{
  "n_head": 3,
  "activation": "squared_relu",
  "norm": "rmsnorm",
  "norm_eps": 1e-05,
  "rope_base": 10000.0,
  "rope_fraction": 0.5,
  "attn_scale": 0.125,
  "tie_embeddings": false,
  "init_std_qkv": 0.0379,
  "optimizer": "muon_variant",
  "beta1": 0.95,
  "lr_head": 0.00666,
  "seq_len": 512,
  "train_tokens": 236400000
}
MLP neurons of a small language model. Each row is named by its layer, matrix (up: input weights; down: output weights) and neuron, and shows model dimensions 64-159. Each number is 500 + 25 x the weight over its row's rms, rounded and kept within 0 to 999. Numbers have three digits each.
After each neuron's rows, "fires before" lists the tokens most often just after its 100 highest values on Wikipedia text that the model never trained on.

L2.up617:445517550527501478504484544531517502523512510528526557507496504472530509506441517507520520504494503502515485478531498520507474455485493512444553511498491488517485527482479537536526487511472483508527506483487454468511489529484494519480481507514494478518512492543507480497443436480525507509
L2.down617:536501487511484542486498473501524484500492475493516477484490497489501459524509504490484520536532422538456487492481540463492507595443476504532464513500493511479489508519498495494509475515507465498514496528508494508515501497473506476530462516492486482520499474440495523490523474492503485534
fires before: "t", "m", "v", "ment", " of", "s"

L7.up332:487486490467477501501500501469470483534510509530470488493508495496561483470487548498500502523478504508505496468503471474511494491466516489479496501547505477471478494493500515498473513473517517522503468535498503494497459514513542514462468530494499489442516479511538506502449493500470530509
L7.down332:580516459465479520475494463523505485502519515527480475501510496447511481521506525440466498489497480557454522510502482494497508466465506468503496494462507482507514496479510549491497541496476512494500515455511486514448497480483499504494465518497496511543527490462470482483493501526497519494
fires before: " ", " B", " F", " United"

L5.up210:527492532506477494514484528570469524547507490468482516491479496454466496501469549484459519524502538492514505472484488481498480483477511467492501462434511519552487525468517538501529516506526464475477530531465508536558512486482508510480517461539484527511481496479493515488530447479484515464
L5.down210:482533467513461497489481471520517529469467540476500491488520481532479525533471478507507476520478479495476511485531531500510532540524483535511508510528460528510522523522485499483514518486485536527482488472500504488458486487505470493481543509489449477498498505479484465530525503546535450532
fires before: "op", "i", "ut", "ated", "ts", "ence"

L5.up738:507546490494540517498482524526487504519504498501468540492483490524515452475493509505488539499524542487523499518489481479500504524533457514518486506488543489492486530525514509504444513483533507509536466504501527495458532520459472505527481484479535481516489488480510486468457538539438491486
L5.down738:452530513485485473492519515496494522503508493469509523511538509524491488470504544493529503493499504466512499512482474499503513513479563466507499494524485498495514501448493472505507524551508490482470492473564495493496516496509506518484545505504483502535512482468505506451459458461527481470
fires before: " ", " |", " J", " and", " Bl"

L2.up738:519474515420506485500516515490510480519460493512505444529421499544507493470462485483475500481486468490463511515559510486510514486520492486500477482510516494512472518494478513470508506505455518486474492493486473499530533495492518471488486504477449486504591516520525535525488520520527468515
L2.down738:528479509495502494539493528513484486528518456473504493500508523507500563517456552456507520506482433482473467495518523536516539582510493498508475499496469521473474520512505557520489544486490553469479537467478452503487499474523523500538502481495509489513508492437513459468511467485500484528
fires before: "it", "ru", "all", "ar", "r", "e"

L6.up543:524522466529523509514479501513538509508507487491512512520514510464448510493514463488540568499526527495458488479493501424495524489499472542474467485522505513499525544476491465445461500553530542520446502529496437525501504518488490525507474483560466488492545509520519508488491470472481464519
L6.down543:512470531463519531524462518518483505489474501499514511494521490447480493513470458516579483516457496518467498467490481441495473518550502507451467498491496491503509505507519534503517513518485502545489550496541528447510480500500530546538491494497493517495507514506544558490499501519497494495
fires before: " in", " to", " with", " at", " on", " as"

L10.up106:499489534502495528505488510538468458511501520542463532500478494509482497494505505503511509508510539491531490563468494429529476504528527542497487518483563482501458478495530530507482493477484509544509491568487528485475522489513509506533498461456540495484500484426494470503480519531492510507
L10.down106:456515467526550509551457511492496523539527509494510493497467503513541509564540504532535494517537462514511467482467512515506511517459510552536484497503510506503512456506469481484537470511486559480510510520488506537504462494538528487500534478463486517494459505507505538531492476531504481474
fires before: "0", "2", "4", "7", "6", "8"

L6.up742:479464437551512511540493556482458523502490536501528478482498498495524530490503432479499521510493540500530465512506541545530496518486523502511501538484509448494524527493467473474476528451489520506501472489478495517442464548534476464544492471504478506515511499479511452507513494499501506463
L6.down742:515517498469498538495508502470507467473530519494553487508536516441514493497545477508463551494503546478520479493485539549493489465471562512502479523519487465518557510494454510475509519508524505476518475501452532516472516509459484462533516471494507532490487502533513476501493476482479480554
fires before: "ary", "al", "ia", "ical", "y", "i"

L2.up636:534493526493546511527512504430457478516468470531508508515435518493495467446484513524454491495497457507451516464528505454469507489527519514571490487517534479497544520530512555519548514497500536519526483469486523520488483499470497526505520483505501480447487461547506491494486474499522571486
L2.down636:470489516509499488532486476487475497555460498429495504469477501484469493508497478490555503521454522458531468486482512508502499498503544508466492489459499506488508506476538489529494542526490478525492523487487526557544536462533457501532495508488504510500460495487489484495458515489544489495
fires before: "ft", "on", "s", "t", "a", "ed"

L7.up662:482495477501505480515488493491465487517542563534497499497536471480515473527448487524447498495478511493520536503471528504493478455536480512508485494463512478529518515447485503506496495511536561491516560461462468511539533496512508476509505493479549499507539504532480455517524497531470455476
L7.down662:509481466475508543520413515488497480480490499481508494508517471497531511493458554479465514468481538474493500522530484444513464488504516472498517502520484541497486512515481524506523524505543434516466465464495523521511525541497472505494491472458541496546481481468499510490513477486519481522
fires before: "g", "ow", "ie", "ong", "ath", "oy"

L9.up650:457448491471493566532512482522509515524506453503480491524501530542529480474505534533464495509501501448494542448473518551514488518517515491507491503489457513534465515500498451526552500468500477472486494474450532498484512507488493534477487486528467497517492495463471430485513492501513468516
L9.down650:484545481466493500510528476487518493452540511485470516457513512514491502497454497462465494486485500543489474509505505471444495498525524502468514446495522468488508503480532508496508499484533509536506487538481506478478541495488553513519498512543452529529528538475489517490522542508419496494
fires before: "ted", "ts", "t", "al", "ent", "e"

L9.up329:447483490473493508502476509442484507525484519555500493535452492511524510508457506497484524538518471495472473514501518546516439434514501548510501502476477474535504481459498506502499471461483490512514478488503500523462484512518493467508486471525494525506506552530554508508477451466495488518
L9.down329:490471495504488531519495540496502534531506474494506503512478499478455522487489536470458537498536462492508498520438534523488513542484511507549473497537498488469502500500546494484451484505517536503494509505501532494440524529460486533512504472482524536499482542463553509472506544473465471505
fires before: "ic", "p", "y", "ics", "ical"

L7.up79:486477488452485493538487524491498522530528523541500499531511503505532457492524485527469489519543523518478497515463498503530506496499521477521505524503530521506543510516535474501508481504467469502509521487502484471492481498501508509492478501489513548531508509467531443534464507544570494526
L7.down79:514477505478527547484496496449516508489449465474492518494477484490500488493498519484470503492522530511472527478495512482514489454517499506527502498488538534497500508524521515509491520535467468504497472499532521460512495478487451495459529455515516472484514494532502497546534520508550508544
fires before: " with", " to", "m", "s", " the", " by"

L5.up562:505482485526531445470482514549513546500472511506510469500491469526510497517520460519538510448520522530447512487430495501485504501500522487521515505498503476471500488455490485487495526495490494464468504526529507456529498494479521499485481526487501529510481536516467537510506522482464508466
L5.down562:551541484510504460450505496486475454481511532525471514505504506471498498448519506483458527492530494536484513473503481509500476545456539498472492501509460496527556506502493523481485494502496512475506528500477511525511515539518488478491554490522526503511509530458434549491487474476466471530
fires before: "le", "ul", "ular", "est", "is"

L2.up653:484517480480499516510467482474521459488500473481501510462517501479492464537463508483504533514511453458494547549449485518521475509508467510493521566520498508522522521503478497491510498524560502527472449506492502468523483495498516510524484469496503470492459558524513499494462531516496481540
L2.down653:470539475491485458480510520471484508503480530500537474490530497482501482515492507493499517473520495509416486476493478501497504517510503525523494496474510515481549508501520513473532522504545476464502503541499460513495495448520511511472510447487453478455494504501493548513492465545485527551
fires before: "le", "a", "lect", "om", "on", "or"

L2.up657:458474509521518495473521510519479474514491479511514494525483476506492514554529497519478481514465520503505493501514498509458517483524498490516502471489545520540495499502518480525548524486513492479485556490502479482517525485478510513508484509493449549520559484543475498526496453510539502519
L2.down657:493487505474483459529428525504514520447516515529482500499505497509540505511502504468504508480532495513475501563520501469511526543526500482495499493538476504493501492543524498490497514524505483515487482521522523496491514499500538485490475491502514481483489511426503501473512530503512504502
fires before: "s", "fter", "ment", "cc", "ing", "ed"

L10.up559:512428503517534439532483521538477527505506505503505511519537569504492525507458498501487523489473528518488493467448482539501519534479462546481494519473467519506489491491484482469492480491520510495503489509510504468514530475509520471522458490504456473500502486500519444490499519535529457478
L10.down559:507495499559539515470477527489485519550461484489460466438518544523547512520522526514526477474458495482484513488479495521527532510500488543485512489500510520483491444507487443486514489485472501452517539486486496496495510478477496496517496493475519499503522437462492459509514449526493486479
fires before: "7", "6", ".", "3", "9", " |"

L10.up277:479515486519460510462535502462508511498497482500499515455452538475477510545492475509476495520487496479511475504460486551506503523485509517548454497542493507549512489508502487517539496491523451522488507503521482427507549485476504470495494513534533516478498494517505528494463491479462516490
L10.down277:497463522504527499510484478518501520494500461554495475490551506478511506508485543496523474486508500441473460509505525503531498515478507537464524530521490461532483517559485532496440513486483512529471458499502538525533525508479462466489523485494491475552504457490508524510516507475504508517
fires before: "e", "es", "ing", "ed", "f", "a"

L9.up405:464514552523486476501501507483508521545510518525553442498478456501484524524514542502469522487498500504536500495512512490437458451462495518487487541483501465492500510506515456486499545495524484566527496484470494498476505490524507522549489500505498514472509500502517499516539499437510500473
L9.down405:517525488484500506525535500486512458514454448495507515536489514503496518499503499478505499522438490515512526514484539491543459503513485535543502496523474415486500475470496477465504509508478477492513474503526523534527495501527487501469511512499501510503496509521542524460479528542506469478
fires before: "il", "ul", "p", " by", "d"

L10.up128:499537473543484516475508512531571490504493495497519475499520530453459514485504519547482498493509566497487476479476480450501489512496489492518540499545519510488507492491492542456503526551501549533491488503530489486489455508485527472522499488513473513492545458529527481512451487536505514503
L10.down128:461460456504506536519503492502455510498494479510471496466508538508491462477537501520471486510522467475498494494486490467488498501502516478494476497543515520494491475478536515497523531497469472505471535473495494510502495530502494489520491497467476511513518504475529524509481476506445468532
fires before: " in", "ai", ",", " with", " at", "."

L10.up164:444500507491499526525473549484495511485508514500530503464499471522493543487539514504520500510466501468501484512530462547478455463486530527434530493525499486530507452489494464571465493517482469510486472487515452470471510500523478484482482501522521502506537459518542508523489544508520507540
L10.down164:539493508447542506513503509495467542524510492466498491535569461482493482483514505469511522517514487494509499526525499499472486484566477521500492482528531525495486432529484516519473507511519478477499548490480484513475533517545506488466520501458494512470463536448438510470518468473483488527
fires before: " the"

L9.up612:497479478483499514492492511480530531490498496570536473471455521502538513497517505536563528503468493450524504490524476477508470503537522504460485489526522524522485526535548432537493474470482519489494477537509502492513480515524432503544517570486473519513518459515462512507519503494509474508
L9.down612:481486506509513508525487538506519490538509545550483522490568495494498499451511494469510490548537491523492448528524516491515515509484506505459543552478495510481534457507470560518498487539544478442508470478522436501555466547520506496521491482500491515516511502535516509490479537462475492532
fires before: " the", "ish", "er", " by", " a", "ican"

L9.up220:516527462508491489557443498527483478499491483542504502476535438520527495508481479501439458490468538509530468549470503462480509472508500479499455525535539477517507503507513471480529489491498517513500478485519499479532511489489539483483528462510501518517493525540489502489456485535547447475
L9.down220:495532527498472496530514457498491541473493518465501496506499511496518472483465482538515496462515495498497504472518542486505491524453537508511457481510502482520502520557507488508492543494525493486472464560501450483474500513532548444494512491490496537484522496464524495555510512506483473496
fires before: "v", ",", "\n", "ie"

L9.up343:464454526546534465498526521504461489502529512468511539536468499476515499474513505477499491526492535452511477483469491531528473483471497538519536490480450488533526563498507480463477473491536519500516525449496509474510506564499532467508512515511498525514508487494467531521501476476513472455
L9.down343:476493527466496475520449516498540514496543526469486468503452513443498514461519495519482506486521516504500505480505490505515544477514549497465490464525486510528503482475503511484525454508492511497474552544437533526518491423484503473495486471504462488541461545476490489480498501501512522511
fires before: "ed", "ing", "ement", "es"

L2.up122:493486468510542519523496486520526484511464498472522495455486494542481476488511481506538504542514506515485514496500518510500516488465507515486521494476504477525465522496532530483510532494501478518466557428485495500537521483518490551480508508461538509461459501457523505511499548531493498476
L2.down122:503485511536518474509512526519494505533531480528471506486472543485514523481522513508496481479462506512542515510460522457524513508538493569484488511517522512491503537507502464475528453486520554494482523498526469532493498535523523467564521481457445499452458536516541491486474497508501453477
fires before: "ed", "ing", "h", "id", "ision", "up"

L7.up530:495472524478516512504520485522510497483512456418512500501528516505454531505468517516535489529514458511541490456488541520473466475483469544487506517527456502514519534517515551479514532490496508490496438504516501490502500480502496519566511537423503497461507496498517507532492530517471492515
L7.down530:474525475515591497513482476478537505487501440516536455486509458490511485499512503513525508490498519516484502473495484562512485508551504493502499452475463499522481446526506522519509516476528482508516439506515494525497493518495526482517508516538516502509494506484544481526515488496491508507
fires before: " ", "t", " |", "s", "em", " ("

L2.up184:561469514453490519536507496517527521477524503504490497490488483519445519491509513473486479449545528482483450522498478484495509507519544491509489512507539490487489494525496501529498501483485538507485510493460506480490532489486443523514527514509513505515458520494514456551475463462495544446
L2.down184:492502511442470561512505518476525514497496466551503471482505459520457475498493492485461545466459505441541502499476500538511523532458512504458475491465524512549554485514493528487489528455477492501506487485502516497519527533478476476504492523485445489543503502487437465502518484459499520552
fires before: "=", "C", "S", " med", "O", "=="

L10.up348:496499515535475468495463501457494471505549473475562527488556496479529504493457460488512481475481538503515508474486506462501469529506520487492465525441505498547530528513517463495508495515527490502480498510448519518488499521495468498516535498504471529501474500477506448531474507554491466447
L10.down348:530525514525523526442453486494460493477514496482499494460522495519494469474523531506476523483512518525477484537507529529506491520496535532496494479553534452529509498515475492508513505544471513525508444523498539494522500504540492488494500543498524554530510497487488537521505484520512479596
fires before: "f", "v", "ie", "ong", "ow", "ay"

L5.up434:438512482500540524512548482541523477534496471516513550501494477495504468539489523503487514513487498476482488505499494484546510529502469485496465498506545456492488482519511510478503472459480488539500557474499506477489471480502444495520465483548491548496534498535484506495503478464477500517
L5.down434:519475542486502496481505466481525445533504470498495446488449524490534540516520479543487495525467508540508507513455515515497487514486453483513512478488489469473521469482489513490486497456485539502547552531499487528513522470515477520489493548507520536532457490525539512478553533504500479520
fires before: "il", "ord", "ield", "o", "á", "ul"

L7.up37:490503458516486501484509512490460477474529514537514498499503509482533521504534475536519536481504550485496503505490478511497543501528522537490451491469497479551494524516419500532523488516491506495488498458508478515504538487474507517493504484567531461479455493437500494476500483495497501505
L7.down37:493474505534477479524500525517505500467470467480520508447502547566532518492482519469525520512485545501514487462503497539490528499558468535459504504489451485508530452567489514507517499520521512485522519509522494479515499520528486502470490520517523507490462497509529513548478524474478529444
fires before: "ed", "ater", "im", "act", "in", "iv"

L7.up715:533489509499527532537504515517483496529472475519471492467513479491544527481476533546507499479503528503515471517475486490515468516488459506518511497463490445503467555503517523479486510463473502551493481499463468509479510541481463524504496521521461464535569471451469487498453482554496491489
L7.down715:486478465489510525534502460524434518456555482511497554416510514529504455509502497456502497460530499506489512472538485530522487475501490508552482492467516540492459511525499504478490494505500484500515534503464506470528505517499515528542526533494465486531498482484468496471476548489484455499
fires before: "t", "ted", "orn", "ts"

L7.up524:516488525497517493497494522491511459463501466443509499472505475483548478465479533509503488461493479517510485527547518523511459541495493481477516510529488497495497500503465487528494481504518522498453521495514482503493504517480497510493454473493478467542479532534439489494534508527538523435
L7.down524:468530492457501464509499527467513489482491547467500457520506498485506503495518508503523537554504504499488475496528487493483503487466513483483496505502535497454469452499498486538465500478527460518453533502516536499502530516496509490471499493471466479458497480521419477463527521515502458555
fires before: "==", "===", "-", "|", "The"

L10.up619:474471489451486551488488520505517503468497482513516508491513503526497506538539471530539515495498507497546537532456461500463480469505508529471458477521529508511536505482563531480508481457477508532500465489509449527488460544451490477509493487491496515485543537481477473482506500505513481466
L10.down619:471510520560484510487491473524488447511509555483476496500497482458492514524516513510474492469454506487474471496490504519476460500460534505497512507472500546489477544473502443553492489501454479474524513442545526494454472500512480513481499510542500492489496491471506494524527502507482500529
fires before: " ", "ruary", "ear", "00"

L7.up505:462486498515495505474512510510485520510462456461530476503537526503526540451504468499531539496482476488511512483501490539527500505493487500544519487475481472532525524534529462515527489436497461528504496462480556518502504445484499505510469475497480532452503505500493493529483524547504449485
L7.down505:519516526494515506464500470466492521505541515494515501492447542479518507508477485540461488532529514551475515490503475502467478477479525525523493494477513487508529506500520486472542520455532477539500520476503518512499465507491511487490502490487478454510482489521506518496465462516508498491
fires before: "ment", "ed", "ing", "ly", "t", "ant"

L6.up554:478501462485457501484505518485505524506472488496537535491517465526477479498460510481507483462514512482450494504538466533485488510461506487520446526518486489528489501497520450508525514489561509543479464516489501513452525474477520503474502474491443478517484502509485536515490539528506496487
L6.down554:545491482512492523483482514503526507437480536479494481537532465479498487542488509500464546500490514467516520488507516501488498503506490508458484519476499482561510523507497492463484507503494483487509516524494546547498499450521498548458492493495508505460515490534449515514525492521504474536
fires before: "on", "v", "lect", "or", "a", "ors"

L10.up343:508489513484515474477454510476512506480525502479535498502501521499485507504509469476505488491469513466478508490514490488500489516481506496501495517475447488504531519571515431513530468491468481542495527490478471511525508481521490501512526507499507485492474481503505536554452509514490513439
L10.down343:527528491566547493532481558492502464508521511499526488495485531508511476473538491536484519509526486548499509530496537511511503504537501536515512521496520509522465484534526541487521540471506532514508469495486467487501500507484504509530521443489480482511487503517468500483495521530462526486
fires before: "ed", "ment", "er", "ers", "or", "ing"

L7.up438:467518435508476476512478490490480522506500469539550510479491446506534498472491481530542501523446476500477521479512514525505509502495459488481538515475484506517478540493496508491439505506485473527531506504448458508503482486485465502469463449527485498502478466464544474501498509527526499474
L7.down438:534484529510505509487490523501488496481525504511514513500514488518541473519561509500536499497519469471489477565512487478476510497497514468484478504475528523555470468494522509498496520485487479508518488507501497491472482512514513470499454494469508433461493528547531503522459497487504484540
fires before: "19", "9", "4", "8", "7", "5"

L6.up237:503483505457498524479465530454560492514493530476453506487514495529466528518476471537523501458509522475497498519502483495497439460507499531527517503499498518503504525470537504531472467513530515500535427480504515485506497498487527532503510498486494550476549482521475502487494487508521502502
L6.down237:531506509474475490481491505449484482508511514489527511530490492529479504485479505482521510495521521479513492517507514534496484506531502477510486525504485517486466518516500543490499531503525470498485503487520530474510523528506516514505540504523518492478457501503517511469460510507507520458
fires before: "s", "ic", " of", " and", ",", " |"

L6.up587:517471547498494530501487496550492540434541486547507512530478521522509526551516522511491516513512519526466514469463439498491492470490480523451493467488514494501524465459463483499499529528440508529491498509515485494526526493480489499493485536511534505481495503500478531495476505504496545551
L6.down587:458458528519486471489513533532494464478502533454503547501500491537514473506515492536500526513512511514534467490518484518492527504494509536517495512513451492530518491515478482533486456477501480475525533529500491458504506498517472532496477488478517435463543516524488518488477467498498512530
fires before: "iv", "in", "en", "act", "an"

L9.up460:495456493526500556491507509501511517520500521497505506500536501497500501540529510501554489459513481480451490503441480513493539487487503478446490486521476484479525509454498489546469496485521451467501477492506468468486527505514497496491514582483493496459471500494494482495549497489511460525
L9.down460:495433491456520533509530469482495469445455475466486497518495492553478482508557560535496526495521495499487471530472503528479478546532510527515503502518535483507522503497551468549471514499471463531472529521517489515499517497526513492542522489492481491491539477485539490510532487487488487531
fires before: "ist", "is", "t", "he", "ter"

L2.up220:518517481468452510462478480474493515475458493494474514512474479500554533499522460522507543466540504530463532455515444515528476480487517490472510484468490544545529492470479488469475514529510484531499498497503525523510436558527502519508511526472503518508530489531526496494512497494486535488
L2.down220:532499487493500446513455477490498490533463480512520499542485487530524502502490494497521468476502525511526521568471534471500536476531514536507487516475521517487412540528499519526538467490492484523548508467487485485528459490514521518491534465467473461442532456506474468467512526544502487525
fires before: "ad", "man", "ft", "g"

L10.up657:515500488508508508464449473516534450504479500516512524539531480521465487485466477495526495483508511499510494547542512512484482497480513526526504524523495484492518546531506525496512537538509469514473488518525474479467476584471501493513551486489505477503543448481501521473532491483495490511
L10.down657:461531534467490549524479498490471515470477489503544510470471495508462484486509518468511463533538533544484539515495508498461482484512497494503517492507468499543476520485457475497472507526539474529489486516489529473475515506451528513526495502466532517545530553529469475499481503490512471504
fires before: " |", "s", "es", " ", "ot"

L10.up723:526463492459484537513497538487515525516477520478464501537478507497545489530501491488502488520559544497475504493476498439530507481447489541536470481442522501467517515493511482509504527523496509501506511458484516472494507491523515489465526486494475514488522482469474476532470524518559464540
L10.down723:461511536500539536515514477472504455531474465473466532490491484482545471516474517490486497485531508532529497486495468481481545476496494505495451449550473541446528532471509496519464474499492487546552497502501478449505500481498499515500568495462510479479535516533480510520505519567503473546
fires before: " with", "ad", "s", "ase", "g", "av"

L10.up663:464473465462481491508506520482468512525499491539514510475502492508501503481471504506564500502493498470491516492484483490489498484462440506481510510508511462512473498485507500464515511478469504542497454526501473469515474531535463500518479497517457478475518465474481464517553520514517470484
L10.down663:517466505533502494480457544469472483509516550486511506524494432497531515453512490488544548490550530494499512442525510511484501516509516501536524472518487459515503482489534475513533528472472518495474473488501518497464464534506543492486493506520535538522490516470547494490484514501506507492
fires before: "19", "3", "4", "9", "7", "2"

L5.up335:506530471444499504515514507492524515493526499471482494510509526520511477460494520501464488524467519473486467486516497487482508479485457492452517551505477454495486545503536515505529503496515492518518489468470474497524532521458491541514485453530554525484466511527536506520498495471479511492
L5.down335:510484536494534518553483567548490470501486534475522505472472522518525470503496493476508514497476533479552530513488530499544526515519526522480468479504520501511540469484474507520482544444479500515471527481523505487533484493478521473553524478510522470491492506502488534489475511495451488532
fires before: "ed", "it", "ft", "ad", "ew"

L10.up692:478533452453493478483508538494519498522492500465498472470518458504477496488487508512499462556527494488491493488510505455532479499448539549513494517501494501507525527476497474533508471503492463533492531531453497565484531487524477524487493503520469484517505463473510467486485511509480542448
L10.down692:567505506506514520466492514523492414481524489545515514449457557509521473478458520523472512478457471508533486516445537485465489474518498493486503538503506471522472467516499507517483474522463490484532477464501503512523475484497519515502555491519514461504504478523454550502547504509470500508
fires before: "ed", "or", "ly", ".", "ion", "al"

L9.up104:442510526517484527487468514475555481521489449485462533502549523493465486474512505469564516512499497506503497478500507521513497471486531485491492487528491520498477477499510514477483532520511475493496488526546497474476484523498505523509493518463531476476491478462512467515502494471492476534
L9.down104:497553462490502522503547521541478459521522492458549466514512518519517508511477502525519474458500475489513508517504511468505474506527527515494524472502519486527495545527543491508523511504494475514475577523504505525509476513516522467563462479502519514521523484504511483528491510513470494510
fires before: " ", " (", "s", "ely", ":", "i"

L9.up84:525501518501500473497525513523509515532516501503524513475507492484503499476533469520468492520495504537531490476517519458505493453500471473476464494497487502519508505479535470424453463541497482529478508498476490496506453532507528474471481463501519493477503538490483515539451480480537497533
L9.down84:491527444499536519530483499465480488478472487499481477526495521475482459496500482466475509509520538462497478515494490488491494510521461472494492572476485541481537545506480552516491563518469511504464519555464553508542511571491507478513461474487494471482519516515486509491491513547495501474
fires before: " in", " with", " on", " at", " from", " to"

L7.up357:530482447469446484477481523492476535507485550527447517440460491494515473491511501521476530485484497473492531529540522494508493473487457483525525533509509519522508485489481484504492564495436530539542522532516484519514496526503492530466497485506483527513472490507473483508482490495508479484
L7.down357:491454517505515495472485493534488526474511479499497497519527446488478550478527540525487584499465539512513497471583491507477477539483420525503514470457501498519530508512501473516479511513487489521525527493529539513477469493457487460512479522509501508516482512505476482458507502476514504531
fires before: "19", "7", "6", "18", "9", "12"

L10.up580:480509506510450527535509490533483520491522493460507470496512509484437510522495489500505515533487490464491518475483554495514480436462524514476502517502504515514487514496501444491532527515527480499469459553498489486491531509523524462488491506539509494479541509508487468503484497541520521503
L10.down580:523490506496539530478517523507525544518446501494474539452526476481490504483484507535540542500492526515528457556471480539488509496479482487485476506559518465479482512462476511539517512501533511478466507579517469473479517500498510491465495476512497471528472516490467495495524499529520476506
fires before: "i", "ut", "ial", "ern", "el", "t"

L7.up69:503479509508483496524458550483472529524498519490510507523457467473492491486470504518497448522483493510497535487503499522467460510506492501503496519493488432529496486500467488494488533480491535493478542521538504499448497508447476538456527524486484533480497495527457488506490516510488499558
L7.down69:456487467517520465500479513492499551508510510488501500470501491483495513506513452495490536512500523488508547473557541490539542518526452527441506491510477466483464486520512538437496497517500548508490540478514495503458494523497479466453541502511511518537500528482413488489482543539475522520
fires before: "ig", "gan", "9", "4", "7"

L10.up204:525524521493491479517512495506471511498494492508452524466545502529434504483502511537498515513489495498536511465472448481514464500489464464467456492511505512513463503519483486479485520469539498451500475524555532521505482506498467484513481479491497525519498488489485484480499543497549504464
L10.down204:535537492498480470504521531473445498539522531546496477516524482507477503471463483509513492486518521482475506532499491500515486498496477506434517531497462519478459548505521489520517540512494498489513515495497547489484498485467496481486486503486509485551493519479488510485557523506535484490
fires before: " ", " October", " September", " the", " July"

L10.up288:474467443543505489464503547517476508494540492507531480511495499494526494463532504484505479475484494497490512473547524472496445496475452484473509485501533508507507536437506470501456489488504512449550480497548515514490534519501525527492477480558448462464465496525497487513502550510463443514
L10.down288:493487520498518467493460479466494545507503503497496530471515424478491514513487477507468489493487500472511450549508503537493481489467485511450476516537494509497475482481455504525492496484441502507495507503453484502481513495526455525518504519516488468537481505460457472502448497564506482532
fires before: "9", "d", "th", "8", "7", "4"

L10.up461:502548523499481484492473499515503510499490537466502530470522516506436464521466536522492534496523474485533468494493513470483493512488521524489515506529506492534479502472504494507537528532534485512507490464532521489490500473533524507515508489526481539508524497511505501515507468528502441517
L10.down461:524482502488540529487548513497508512440511537535494483493456524500497503535482494480519452527523509477497478490480481508490561487491486489466542470496504535465500509506474550507520478501506544505518500490495500486497523485448538464539488529511499487503520553503489491531513545473503446508
fires before: "v", "ut", "op", "ll", "t", ","

L5.up107:572471502501573510501475462532501527507498527499518527498469472504492500468509494544548534491460516503573506522442471493512473480512467512500504530454544530494509476472495474479529495504516523528480521507493486506527499545498503482503489502515498504519511496505437479501490505512511528493
L5.down107:449546454520508491472517503415526503502502543508506506533505497512520480542496495446519473490488481482479496480516419484489494474503464499484484500470470497515533456520532521496488476466504512498524455453518525505465487511489514496524469485491524481501484497463475480477531509479470479511
fires before: " ", "le"

L6.up99:481526502464475494511522486511454498534505495513522499446467493481458519511483526504515513501517523478527449494569475484469569480541484480499513482508484471486506522492510513457509491524453528468471491520471474513501465471510500494514485485487511471498519502498533494484521452510512537477
L6.down99:553463555500500526539536553529493493527486521446448491504531569519544537476485483495488481531515537484477520501472480490502473495488483480484504523500543461508494491499452531483506497524554508536442535517486519518489549490500508487488478473490519534512521480501509480503503461461505484520
fires before: "ru", "it", "er", "an", "ant"

L5.up130:462466484516490513516484536501465479461522500459473533444508495476538503529454510485510509439506505496512477496527492538467489529479510467450490515474517533510474499513516515496491487491500516500471548524475509493498547496499484472458443533507498477492524549487529490518485486489527525468
L5.down130:498506499493510486521500492469495496484525499464475511519504523471509480478536493505475533543492504526536464513525509515509541518457478498480503539514496526461468488526502535529501521501522497517521567501474524496512529543500500482438451498512473495500565516486470459451479470470484494499
fires before: "==", "In", "The", "===", "C", "H"